From a checkpoint of a small transformer trained on Wikipedia.
Size: 9 layers, width 768, 12 heads of 64, MLP 4608 tanh GELU, vocabulary 8192, 92.1M parameters.
Training: a variant of Adam for these matrices, 740M tokens, 5753 steps.
MLP neurons of a small language model. Each row is named by its layer, matrix (down: output weights) and neuron, and shows model dimensions 368-495. Each number is 128 + 24 x the weight over its row's rms, rounded and kept within 0 to 255. Numbers have three digits each.
A block is one neuron, or neurons of one layer that tend to fire together. Before each block is what it responds to, as a language model described it from the Wikipedia text at the highest values.

Description: Words just after a subject in botanical, zoological or architectural descriptions, e.g. are (leaf margins are), broad, arrang-ed; also scattered mid-word pieces.
L2.down49:163130156116126130159081122135160128159095111110151095152113135084114176134102131162139130125105103115130121106132150116119133152117105129141093053112125117124112113129151157117179118096119162136114128080109117141142178083151098117121132134121142148144130122121144159138112135064120151151123111111119146137124150144146154154132124129092123119123131128118084134185086120153129067142134
L2.down678:103157157122118138104139114147136085116124101105117155128148095126059128136137125112118132128138149120127110142143100110186128137104124126120138117112123110148078134147114091070100163135168165152138116125128147143118173117144137173123151139134145127142132147127132143107158109110136115146146179119111165113147121116139131135108110115088083096107103179129157109161128132123108125090122
L2.down3380:144112130159143091083123162132154116133121110153128111126100152097111129127141143107120136128145140178146175094114166171111110128103103102124111106117127094137146147090066143113127107123165134095078094142135139181128123157143149063146104144116126176102092133129115149140139111117132128114142133112152112090151180130113174161122125086121128136063103087121129108097123151149130148125150
L2.down4564:143150139099147105123098164125125120089105113108149099142106162138140123141117141141097163109146107126132146134105155113125118092095091098160120088125146097158123135186140151138125129132142126148114120150105136165131153088131108170159125145096167126062094133127149149168098127084113164148097080124131117115138126151152121152133140112152132162130093143130116154149096145131114121145156

Description: Word pieces inside or opening a multi-token proper name as sentence subject, often after a comma or capital letter, e.g. J-en-kins, X-av-ier, Temple.
L2.down121:159105081093149160177133113133105114154128121135129088084129102113092173129104138094164092120117098107111095178144124150167103137141138100172131108143127110103138157142170106160092093122105127156140104113131125103076117129123135149112167123107139112138186129117176104145105125155115108152171109110127117092110099160154114108123121099170112151126103117158125135161152099092138170128117
L2.down299:153119111149143103122100111130128143104127049166120134113102129124077154123126124088125127099124167114136078128109167109141128140150133121122126108090147138137121125129106118107157113106129168151151165157154136131144154163126127105139139152172153132121129122157163153125130156163161089151114167152112114123186149113189093121160132104159150169105121099162136085138097095144122129149139
L2.down1947:163091112095128129114126141139121165113072128162142206115107096163085130147152125099122105168092130179149109108111125148133160119096168123220137098122132149118121130098110114148141126088135129129145167108136157141157143170110159145115133166146145165106111099109137087118112156205071092130124175153073134122134166123154113121133150125121129165137129105115156157155129130118088117128159
L2.down2765:157155088089154104161139159109128132137143113123132164155100134099094175096098129155135100137121089098133067159131123133142124118118111148158140110101149156134145172107146111165120133094101144143141133126118147176096079120103153143117112108125128138110143113125157088122105135157098144146153113105111131077152074124131139124157095108112092161108091094123145159137153127099148169124109

Description: Final word piece of a multi-token proper name, mostly a surname used as subject in biographies, e.g. Neeth-ling, Mor-ales, Scors-ese.
L4.down158:127137065086121112156138136177116105154132157131151193138122139133130122130106161143129166152126107109133133180121134132147141130114143137108088141136107135103083114090172125150051131138126122105127098137066133131116100145126141142157145083151137134108121128118122129094159135128169174107181128159116163113095141154113128083103141127162130105145078123133116139156141093145072142123126
L4.down162:076163121140132166094134079131158143133116189156114102117134142097174152130129130175131099177102106179111182117112134136125128124128105154100133097157121115156127154135092168115155147143130158139153126147136116113132128142153130152112172156164128158131118127150127132158106178127109185123107139150101161148105109115125079137160116127133138102138132136100068149146112136154108150096150
L4.down289:148124130134142187111095091121155185142136095155120113089134135124117122128127117116136108105158159117149163124168158153133136129121117158137126124114087099096141092136148137091171109124118065120116059140113133159160140115157135111124149101162082155150133106115066119121167126138143139105120122133122127156139132113114195160107137114158144095123153109097153122105108164153141110132132
L4.down361:164190117122111139145169149144104085096120149122148108106166152114170135162124138127149111124136167134144122098127137159121118125113114157136082121137164101202111165146164088136113161090086113116147121149106138127133133138150153183149078118107101164129091116148191130134121100142146152189132151136123092139104132118141093092088122147144124116093135109096084143134120148104107146137158
L4.down493:118135118108104166153124121091146132171126109124096092102123108132082123200112136129154111143124100112111129155155101164114110114071119104118116086134114112137149136117176109174133141128168111130159122097115114119116119133120121152103107130119139121153140124115161105091162119122150171143114105136132105114132151143118130111127157126123110129136102131134101142145161147154114144090089
L4.down578:108112121115094125112136102142172137153158113100102138103146118142150105115149149157142133117092126121111156115128131121161157141167123102120121141119127116132139092115149109144119120129153116098119094136105089143133110120161168136165120151112119173134088156115118146141155109108127116112118122109143137140138091126136171123119150128146115105146140133086077133124171137165131130159143
L4.down1757:133147167131053130184164116118107090147116110112159128117132131131123171091144127116140142129078141136127158186124153107148129143108141172125123134123154144147130185140142122114118119107140139120151124115115146124069120131162122132154108103158168105135119134128147151136131163136144189148122161136153098137157110117155126164147095091098127163166098141137148172167122138115135128143137
L4.down1874:134136152120072158130140129107133107127118149101132133175133119129136138172131128095121101136165106140156120143125140153093129133129122129148112137162137141105103114178148069149130139130114100093128070107130140101109095168133142121147118170120104114114117103148126086106163186134128149155179149161108092108130133141117148135121123138120094135107122134167117142123156119097090128160147
L4.down1887:111098070113144122107143182140125165128101134117168162127149107123142119106109126168139112121110129120099143151115107107111120144114114103106113085167135138161130119128197115151117163190087137127127131114114117159105127115092171113119120107146120143106115150129139110109156095127121146107131129132124164131142123161118078097143143123153133112173132157096096124125132118137122125175161
L4.down2114:121132121142096137140156090128143086110142132107160148151127115132123128163090120144137082134127127141169129207138099170136135162097138126120091158153168141116105147109119114080104137125108152131109125137100082146132125144116114164148121121148121187134102120151205106127146150139149138101140142135132127150129085137140097132114118114104116119184128127110075088126138127114130162136147
L4.down2293:138080152119120100090141123158150107085107133120141079127135139150116139157154174153098108119093167142119139108124087076097150171127117129134125131137126107101125123114143133101121112117114111091096120115151130121120143154107111109145146117152058148156134106115150119156109159078149135141080155127101132183142113112158140123136106127122143128145137124122125134112133098148135147113130
L4.down3065:149157145093134139098162133156108112120132151170141137112141085169138104113098169121093102136099134117103147148154127137116156135096121122150152176110158144176137152161127148125142131151098132082146144148137108126144158160138158105120152107134129107128116121139130157148164112081137131101131125154103093138113143106130103110140093163138173101090159144111117154120132081170157154119176
L4.down3066:125145136115156135116116139125108128157134166135145191137134141121132145137106145152113141115135172093128121129068133108148149125122079126132130137158184132134154106140146073127150116133126121158155151122178097147111122135173130099131140106106108145072106164116078159144149123148105158155136117135142131091095127147124092131112204123083118093150129149122128135155110117152133168133114
L4.down3106:094093120111117141127132108188158124140158139124121131155094102181118160123181131173129136107096123114119149135119147113128161147123129116109172151163132131098150123102165085131116144161128160169110108102130114155139155099159150106116113110127134129119077124125098133111114120083166126149095162136082131157118142149115150112182105179119121129157172147093121099140163122082107144116133
L4.down3958:126115163140110150086145084119098156141137135116082099089136114133151166148132120155139162154134149160092135098119082162137100150139098134075162093136151124142136123164111142123161135132133110127133103103143125140107153133130145103145155110110111129156127116165110120162112138124098133116120123137129121121176139147136147167101114125138167094138140136134129094125116116124133115125118
L4.down3968:125139117126140093141121130092137119103110114124169117137134159119131133113111155087134137133117160132132092166109139133112150109118170139110152151115150103141128146157105106116092158123122091161203100138101105113123092141140122166160076101109163123139138170104184128129136094120110180111180110146087056107146117084162102098102104164111081148139069131159126148180158145137089173108125

Description: Final word-piece that completes a proper name or acronym already seen earlier in the text, e.g. Le-one, McC-ain, CD-U.
L2.down68:131150116119135139094122112079151094120137104093101133182098135154129155111138154123122112168109120138139106122117174137150152107098113085149132136136129114161102144173116117126124095129166143133126093169110119142128140156143084128155120086109131107140150131122128136132107097069087162103132189112096103136139127099138105104143103149110122149093127121130166112134124152135158157109180
L2.down747:130155083113141115135124184116133109101060138129134178127158126130101154107125094139142095136122119094121093167125159105186185133127129138131158107117140122137151134124111128116124120104148094160102145121156110155113059143107127095124111120138111147075101139135136100152123101150136152108124146125118155152121131132151127092122137166104092095162127114064098119134149154112147154150094
L2.down1728:150180095112136127096164161163129099132135146120127153121123122101115140105145142111136088102130089060125081145145119084115129134102114095132140130113141111122137135092104090118098107155133136177142110157116149152073053134108164139144126111153112149115129102138159136163086153111127146119150153140082133136148105118131041090162149124142119157143100125131131133161132145139127100128162
L2.down2781:095120113107119085165129176156130097155134119140132097179127123149099144154178117127111149122097080102143101143149109124130157164080118130135186142112125128149135166125142155112108110110159130122135112158160132145164129154132135114155158131132104140137124137151119111130144074083151133125118131119147120138151134109100137153144122199069080123084136156146126125154106157148138120133150

Description: Non-initial word pieces completing a multi-token proper name already mentioned in the text, often as a sentence subject, e.g. Poll-ack, Tu-val-u, Salm-uth.
L4.down411:113110146119150138103131131102148141126132127128130162095159095110143159129132116134126098159134116150076117122124120121115114158108138137115144038120136148126169136121124149143105166094134101105135105111055124156114116123137145118127135130119127122121138100138118102177145139121124156168134138126113110138161141137135137137148116105162150097116163133143141129124106093120160141143144
L4.down775:097140146121100123131172112150098132116112136156076128151146119150088153088098147105141165116152093099137162163109136083119126130125138089130119120124167142084117133104127079128134181116110110135113104115119124121084142126111088155145162112098174134130113107130120137097106172088155124165101123144164110134151144131134155137145105103137130132148083115172141147130113122121139118146121
L4.down805:094145112142159132153160125125146128154125109171129133106113108113155162123106146116131135113087124142107129118123131161146079137129091104094094083166121144139137107114146117150108091121119135126131122116125133091134124162141178170113095135109165094148154130146133166163138154130126125138165152143103154096145127110158150125123146133130140099124161103130128069121106074127089131124100
L4.down1590:119135089088162101104160162137146126123122105178112177140173115108113174106098119127130094097132118114130133139132139118105093147072128143079181109173145136132156127189132121091147111110122104098110120139068152110133129106117130127107111099141084130163154140191070090155119119107148123130148121124113141099148102142142100083123099144074097092117101084129162079128125122094130150126139
L4.down2014:128123112109130109138168119099157153131105112144111142133129084148117156111147125094158134115092121152114102150129114147122115152108153126113150111151138140123165114135118151136118148111105119145114126140083109166125102144126178107157090139123124085117169165114099093131108150166106095153138185104109098104205174146179119120114134125143113129086161135138168091082115078147122158123149
L4.down2049:150132133110123109108168102110105153156106123117118083133110077097122103148118151103113125133120089135118080149137111134130116100162130112172098081135104147147138197118139122144138141186114087100138099115138130131135080162138124146109128129102143118158149190126125099102098113102103147138177132118156110135140111131121121098133126128120116110134107153123113142147141063166122127136105
L4.down2800:105084153117140139062124135164116134130150167105119128116109135144130143144139128130126122101157118158113108163138127167138125138115138145151130127096145131090113150094170133114122070123078120139091179122065098151114110151103154145111103140167094123185100130122164108095146102155102139105132130106113157101164102173127101122133128088164137152142128145168113098167106105157110116129135
L4.down3099:125132096128137139130135108118130118158199133132106111127105127143109140132141107099158081145157135112148077116091135150101148150143147079093115115173134111118133105107127127166139137120139126128147124145156101095139072139145139138162119141146180117146086124116116140125191141115186162122085217139087131113143162135149130122172191111167121129078154144061124106123099124141104120106125
L4.down3480:130145162113104103148164110137128167130142116062107130119115138116095149105140127164145136149088140157140124112116140119138123099103095094116094136103154161113159127119110091129144110133145143086110122111101120135126141108113129106118156118125158134140116114123118132114157153172161161174120123153167070154140134096153140155125091156141105147133138133151150164097127143089153143111123
L4.down3549:130121105138131119167173122138132114093092118119094143139186108121087130099120151154160100120131096143150116173180158163147139155105150109136117123118169100160072141137144062076069143116112046089147102102110102123138121140112109123130076073101150132165131128144144110089159104076177166156148112140137095134137125154138095085113112139114110177148155087141111137161137117142130158155119
L4.down4172:142143125122135087145174114120133145125148115144142117151137069149130129110104127085147117100144149136133058130122100103107116112111146127102132131150107143111150151142124124107146131134128086105085127152097120149148104130115135123120124126150112110169169173119061105084128150088126118146150145111156109119176122127166146145127159123133093116127106176138153094116100123145140127142113
L4.down4173:113102146129112128132128080127153162112105138137124089117165153116129145163121122130127130116150130125154166091136145101113200109161114108135082166108110127133141089131133119125118070130124129134162147093119108140148152139154138119121087152107135169169131116130070107177139121158137130130070120141088122088126109112129120143110163134117124091126177091146134109128152107157145167135148
L4.down4328:150155119145118133133101140146131110105112100132087116134113154138075129117145123116126110074110114166126129169126124093144140169146116103138152112125135140131085102116120118150148099096118140157131135118106130093118133181118144166110114144108142121133098115110095119163122124136137102136134121165127115112119116115101131081129114088127139118137161107143114128084148128147153115111100
L4.down4420:103145136148138123121164077123132107092152102114105098102168130119144134127122112119116150125140142132140166067173124160108171122150106136115194088083148142139140121109088124145095204127100076112126133154108147143079117129142103134156085137150155113157150115141121120172143141138116144197132130139163085125160149103192105145135127151176132108169097127163158166130127131097110129117162
L4.down4504:118120143122121121104186074143120138146146149139104104130147116148079147123129128137111129124174104129105124077125123139092084145122106147158102097092106154137136159101131118166147087124132128099161132122156137121085111145125163152115125168125157116133149152147144136151068115130092105113139107119133130118103154170166145106140129135138150096133111144190117117123138089129118144087140
L4.down4506:113129120129135154078065095127134141083148093113119120163098129082145113161154112126127080122117089128124170143118101119121139112115129148150186147087141138144113108128121125120153158106129114146140132121102165111129131138133132098107072103121125096146139114143140152154208144134140102134148116131137176083144114129174122106104149122159160095125138123190158114126159147126139154106159

Description: Final token of a name or noun phrase that opens a sentence and repeats an entity just mentioned, right before its verb, e.g. Legion, Achille, leaves, team.
L5.down148:106110120104130126120121120116119089124107149108120144136157125126159123127135136144177141148125123087153117170106151162159119110090156122117109130115141080133086119118172113155067168097156128128147138139078140086112158164124144113126126108101125149135083137129169124138107107138147172103108133155127133145115134118108137060108126129150091145158112089123169082117161134100146144117167

Description: The last digit of a four-digit year split as 201+6 or 196+9, mostly in full dates, tables and year ranges.
L4.down30:141134132169100151114140093092131109102111153156124137148116112132113132175130129119099099138124139139131113137128080161203152127101136127096126124121138151147133162140142131121150114131128133118104138093127131106178164148117161124116147137140163124138110142120117115148123104104126108139134123181128159124130103099121137106136095124136106104163112174157141156121141095080135113133162
L4.down153:132079121111138110127140171142107176112111131155131155160118114153130089131132157107113144156100109129155118124143117098137100155139116173134164075149108099125140139145098149143100150156111139178130122155119131097111076146150154087130113152141130079125137165093151076207094141109130106115119124109096122109141132128182155120093121093124138163127132110102129136117124112117162143087132
L4.down466:112105114126149118093145103092116157109106140135135114146073081112129121098086132126127117168130084126114132117158108142138107140134147123098171104130136098065158140134080154159140138128068109104109119151163119099106106108157131104066125129165130123090113145147125102125125155144156118130112182072112091148139180171159135140147139152117177139112129129161151150105117142133167134134108
L4.down1210:114146139162141090149126140116145124109120133120134077135162114166108092139111151141124132118143125151098098094130112117157101168113094132100167133130165129163127127133092118121127148132113144124102180117153135105110150101103155125124123170116127134210158161148146114151096158155132118094059137118147068122161167141175176104150118088143128152141111151126133150108105145178180123133156
L4.down1297:132130134141138134142175151125161154131128135161094126125125110116140099093127134112129112150151101134156103168138127110131104128152138165114084125089110159140086154162159162145164158139108113103071124157117144153085108159124109136123102127148151116172152135146082148096115202125125128117139134126145132146129122122128113096175137145141125147159124143116105160122122101156127085122133
L4.down1384:106126128131150112117108157160128096125107147143102110136122119140130120144111127078103119155148113145146112153132099119168135089175122113121105145148135203122142122146136149107165133124103119109146130143166124131155115117108149113143136120149125091113057130176133139154151100108134116121125171125159112106163158156121130181127142119158129145154120134137113147093128156112140094117123
L4.down1502:141134080129168116143109133147145136138168100125151153084101074147142149126133111152163107105097096114142130138134121121100108109153105132104120113133122121132122150098117133139104137106113079107096156120121135102085117121116097115128132170126080092102152155123122166112095180116146097123165129136140114106150076136151144088125166158121154132147132119106114082145126099121139153072116
L4.down2366:135101087143135134118096144118119137116080102131127114090159089149153147128116140115146143135066125140145100132074129110139147178148134123130116116169082132103126126110132144125176134118101138092119127155132141144134108120123089108112109118174151122127113155125138085147142171111122100117110165078158095112133065136124115089157124086090132179134108114119137133134126115121106091134129
L4.down2497:135159086133123135116130042123106136141157132140129126116135132139133138174147124110083161136107124168089145122083085121169109140166108172141097099124128147130058108130110117136157094118145118135119118093106134100112158117113098100174144100119102102138114113113164104145116118150121148118136151133130121149162106137081119128121095128111133120156075172131145110153155108117166107138111
L4.down2975:098133124162127131132111117136108144122142123159128100115149094111089103132111096154130086124158099105156135127103146102095124138107126126112127142100124137089123120055118095119127127119118104159120113113155132155172145099115107134133125130115140086134110124097104129154136148132114122134130148110102112120132084165099106120134133096146139122141084137128086110142123114121114122105147
L4.down3516:148083120125159140152136121181145144131152163169095098116080139135116120143123135069190123112131136128084130103139150116152098124125117136126132124134124127107170109128108152085136186096107143157073118141130109155148102115145129139112113105151110120135142115136134133139129148181183146124090141141128128107140149164119102119147157114151182135149149107106094153098165120149109135146112
L4.down3521:128152111114158127157150130122122108154125169132156129134151196140138114185155119126144195162160121112128093146135105066143135102122144148149111135134126175136142160102147148135096168144124120120147121119136178081111104150109160109153115147107141083160132147126113112125162132164160134128100125131163153113136147131170109082130132127198161139127064125165131125127108097127122129124129
L4.down3763:136122105142104110157110138176148192105162106148131118105120122090171109107126152129150076109110094152166128129101133144111121147097110149116167085155144126104149128160141147139147154164090116159101118124101121135121136146158159169102116131118129127140105121136116078132118099137119170100097137146118116153139097112133141142119094131087158144139143113110116096099101116123129145159077
L4.down3796:152131105114124122127121119146128135120102172130092135120172108157133151124127124165149165155095124121110094095095152101122120119092103145109090119144144153129124137174120141134159119106124159106116135131171103115135129103139148111116117114129133072131104111100102139132089145156180096108141188148138107113130123130162146152184123122177194144095128112137141130099077105132157153176115
L4.down3875:094079134153128093138120108132188121126104151110129108138123053126155127166116129119086119108126159120172134138147174158164108118161130129156140102091154115107124109065173091182194126150075122158171119132158126098138074109152101158153101107122122089106138115131119152114118147124136129135095162123150124107115130135132165125156137105099116153098095110160128122135170129131140139116131
L4.down4051:104136120114099151177127095167122142109122117145102133086152140116199148098140126112133134121138111148137082138111132143135125097124101124141111146163118104121148129104110136114135152119100164127164116073110147111123101149114129108105101106130114142125120113133152099155121121116163120144086124121134125077125123123128132114185063114127108149130115139156127100123164110134142142147118

Description: Word-final pieces of shape, colour and size adjectives in physical descriptions (bell-shaped, cylindrical, reddish-brown), plus long after measurements and comparatives like cheaper.
L4.down82:103129121116126147120133138130061154107146099134117164137147144109148134164123081088134102129130136097114140100153170135088137123154131122137116094112118069134139146138072140096131126144129169102132162189097188137091136073157118148112113151112103132128136120136105103122110110113097188143139129115155142097114132098143139097124150138145154127130061106153146106148159118198093157111138
L4.down190:141123161125144129176152149112152153153114125097144106145141123138110085116148129110164102110149133116159092111119161135131131136124097134142134118114133053129175162164121107101167099148121095123175098122144110140185081130111143126095147109128123138128152133139067130129146140111151115124150133097179136138139156144085132123134162129151118130107116125072113117144150130147121097110182
L4.down280:130104095114102105105067145103169163153093162098150141108131139137149109127146119140128113136126085119141119162111195093119137158132147130125161109118114105089117135096136126105118075152178118108087143123078132154194125112107122145138153118119089102115120157129145159132080080156150130135153130104095121120109135157136112140113121125130116115152108159138140136126161125146101137101136
L4.down732:147142148130123131158134098135136117148139122174140130133146136114132092109079116102149125154137138180146105117144130117138135171126106114124092087119093103152096138096113127116121115124126138143088122129086125147144120146162150099137133174087132119194131114140124160135156125149135131112093125107151127173148145149107109178110107141145144130143129125100072100137091108088104109108149
L4.down939:119116125125142117125146139136136101138150149133133139136131124172128086118144155153089130164136074140168104120046122119108133106153114140115159076144148101106103106117102115081092118132127173199087088159146120141147173141182101130154120108114129117119128077123104168129116136131129107089146091083149133131091111155156095129135199151102095127065093131127105104093116126120091147139104
L4.down1486:150154097112119086126135135134105150117155146132082124106140101164104178182110118126129165113170134155107143160139109118085132112142098147126111114133151164119104101138119130161163072143110138124122121118140130160141115101094117094142165094127158133171122095143100103104155149133100155160102144137136161089097140146196128100134131137125180146098150133115137109096146092090121112140110
L4.down1722:085119149131123073103122131144128142124150113114152131130132085117128142153135142122094165124162103170153132140143150140124136146131106089122103110164153130115149142127110111120160115110113128149121116146128125103115161136115133122124091129123121128161130096116144171128143125095172104148132142122151160119145123125172115177156078083148132146128156141085152125127115083145075122144129
L4.down1918:128124123106130110112154114093127096097136110135096116078116113138139142130100188159166126126119149145120111125137165109140156112111104108131114144177180153093135162140084116115102137145102131167106101137141154119153140130131104132152117143131103168161149128140119130090162139095140101144140124099145134120140133104153118146154089113115151142123120114109119130127145119149109142101114
L4.down2327:121147135135126138108061098120145144108133081171084133140134136098135149133086134142135090157103150129142124103105137109129131157128102110114116117168123148112131143144150106138105139127136109146106135118134153062124109119134098134087085197106158133078120135122150117125150159179131106160141121137147149123141124153152142126097136103133145144093106127132165111132123095117131136129169
L4.down2420:118102115142148109119097154124137117195158084141119123120139073106113115106138157135124194094138098130118153125106131103158122133159133114162113138129088148122126107106090114116156160109116133140125128111124128121128102070152118108148161143062119103154116128098112134130096140128162151144123110132143123129138118135139088114148153131110128102152186112154134059150121143112132106098131
L4.down2866:105105127171135102104148159115140113133145092133126106165114153102130176160105165099118132139118145082124142128154128133092136111156153118122100139141137100153129159118116107111155080169108160140132169130124138123074115090150141141147121105129109135123111139099101167154088119128116121124172134154160133155176145127122133140122152152127120156124100098073149116175074132119078152129141
L4.down2995:144129123135170154128121132103165143086141085112109111120152143102121143104108103133143099131178132131115102141167083117109139136151148119168145150094132133142144117159149112111113103113110115117110117145104123154113121097121115055136122113162131115124119121145154123124179109113118121108131127090132146133132155142105190145166127149120124115108132156134152143117143164140134128108128
L4.down3126:175122124110091126158129096125136120141158126136137123153132120154109122135167144137115142137124102124157111129148110157129119146104144105159134118155098119107165120130159135148106137107133143131113091163101159146128120129147103096140082088113119112172128107143186121137172093156084100119119129130116106125107148134150163128148128116142090134107114126128124151116122101157078041143156
L4.down3159:157131128149109088132140161114135062120117118136103106121104126163104083097099113099142106140134107111135133156117171130120125146141110147084114081164107123104160149139112098147103112160130153146131134122094164128096126143141131115134124127109111126132108127130128139074133121166128144090154121120156130091159120133087141153121091144127185072153156088100115102125130131129123125154161
L4.down4002:098114122097115180117130193119129128128103133148139124149106123113147153121167140148134124124109111157101158131144128143135148089158145133122141114137113127143106095159095119103119140076104101150097119096094099110164116106159121129170113152105157152126122141153144120154109085117133179111085179134133111164136150136187074119123131091147113141123141098105132078149100123171130111128135
L4.down4218:130129152104129120134121096108121094125166142124131123143163133113124131111145164143122108087081114130146062155132115121130147148107151169154102129100165140120145131141095111093082119149119132131129133094149048124134143082160147138124141111155164120105138095107082125166130121123109123114116121145123133146109111142156134131130085170096174100135106120076127068136095124117114102123140

Description: The final digit of a four-digit year split as 199+4 or 201+2, in dates and ranges across wiki text, e.g. 1994, 1866.
L2.down181:152111104132132100139141137126152124161124153119116111158148143131121103100149115143123140122112125136110103111110115133124138108145110163110123133160126126117112121130098095128142148102120125101114139149132145161173105155105098138154181124160142123141139113116121118135175099125124140091200155134151133179135115145106133093111099078138137122123134151125102138114127128108120120113087
L2.down2339:142130088146165102124161132138166104127139108140134175126106119114149115093112120071148127137120142151131096162112101186095095156108113123146119128106145104146105090157130116101101119123114144105125124122137098143168115162079175137135117132118108118118129137124143117129148145072110117113119138174160139122126135128105085141100139135142124126134125087142131157135106138107133102123166
L2.down2624:118097114132097129173173135109121160133099138112163173138143100145139098124194165153141143144108071124160089153093112128116147161136120132093116125119133147130123141118125127110126164167089132141122140114133126109089083159131160061121145132136094138150079174116094113133101105149157118120155086131128164132074147118124179126139118190129108134119155122112122149131118130125158178138109
L2.down2734:120046096142123135121134111121100118137068138164109160151153114106142126119149158121127101101131107119162106122128106156123140117110141106171115114134139113093106156100155092160136138150103147117173155144104127119120061131122189128111106169184094110124108149140103111151113133165114071103141162129120138130148154178126108082155142143145122157148131149126109161148112114103135105151116

Description: Day numbers and month names inside full dates, e.g. on May 27, 1980 or 12 December 2015, plus relative time words like that year, next, following.
L5.down3760:112163125160143115156173096158147118146081138090161113140143115122150124105106107128118121108121117163148123139173131118134128139104099161120190097131157118135115167140192165123107119134126138110131085145080130119109108153094158156165122207120119136132107148127155124069092145142181126114116135135160123185098141125146139123137128170126164083120122155166113124130079142130158146122121

Description: Numeric tokens that begin or complete a measurement value before a unit, such as 4–7 mm long, 103 kg, and 906 m, plus a few scattered words.
L5.down4228:111110137127161146129105120140129117140148121133148109124126153132132122131119107153115125119101088101139119124143156109124134155105137121136116115109120120185098126129118127124143093133123119137131102173117145110125135104139140133141135150152122116118126103125150108157132175148074140097104134094153124111127121121136091160104124148133097133117171098112122099102107132159084119144170

Description: The last token of a noun or name that refers back to an entity already mentioned, starting a new clause: "The plantation", "the film", "Briseis".
L5.down3048:140121121111104135102143125138125144158133140151106141102115150138130106115124105116131115159118095099149108150145090156153089110115149091138117140144133143096152158121174150161098141147138142100106135135072133079106143109112156117118165135109137157129110119140155149088105127139146134143122111140110095134140142120157137119126116133118117157123093156131138118147150085134113081154122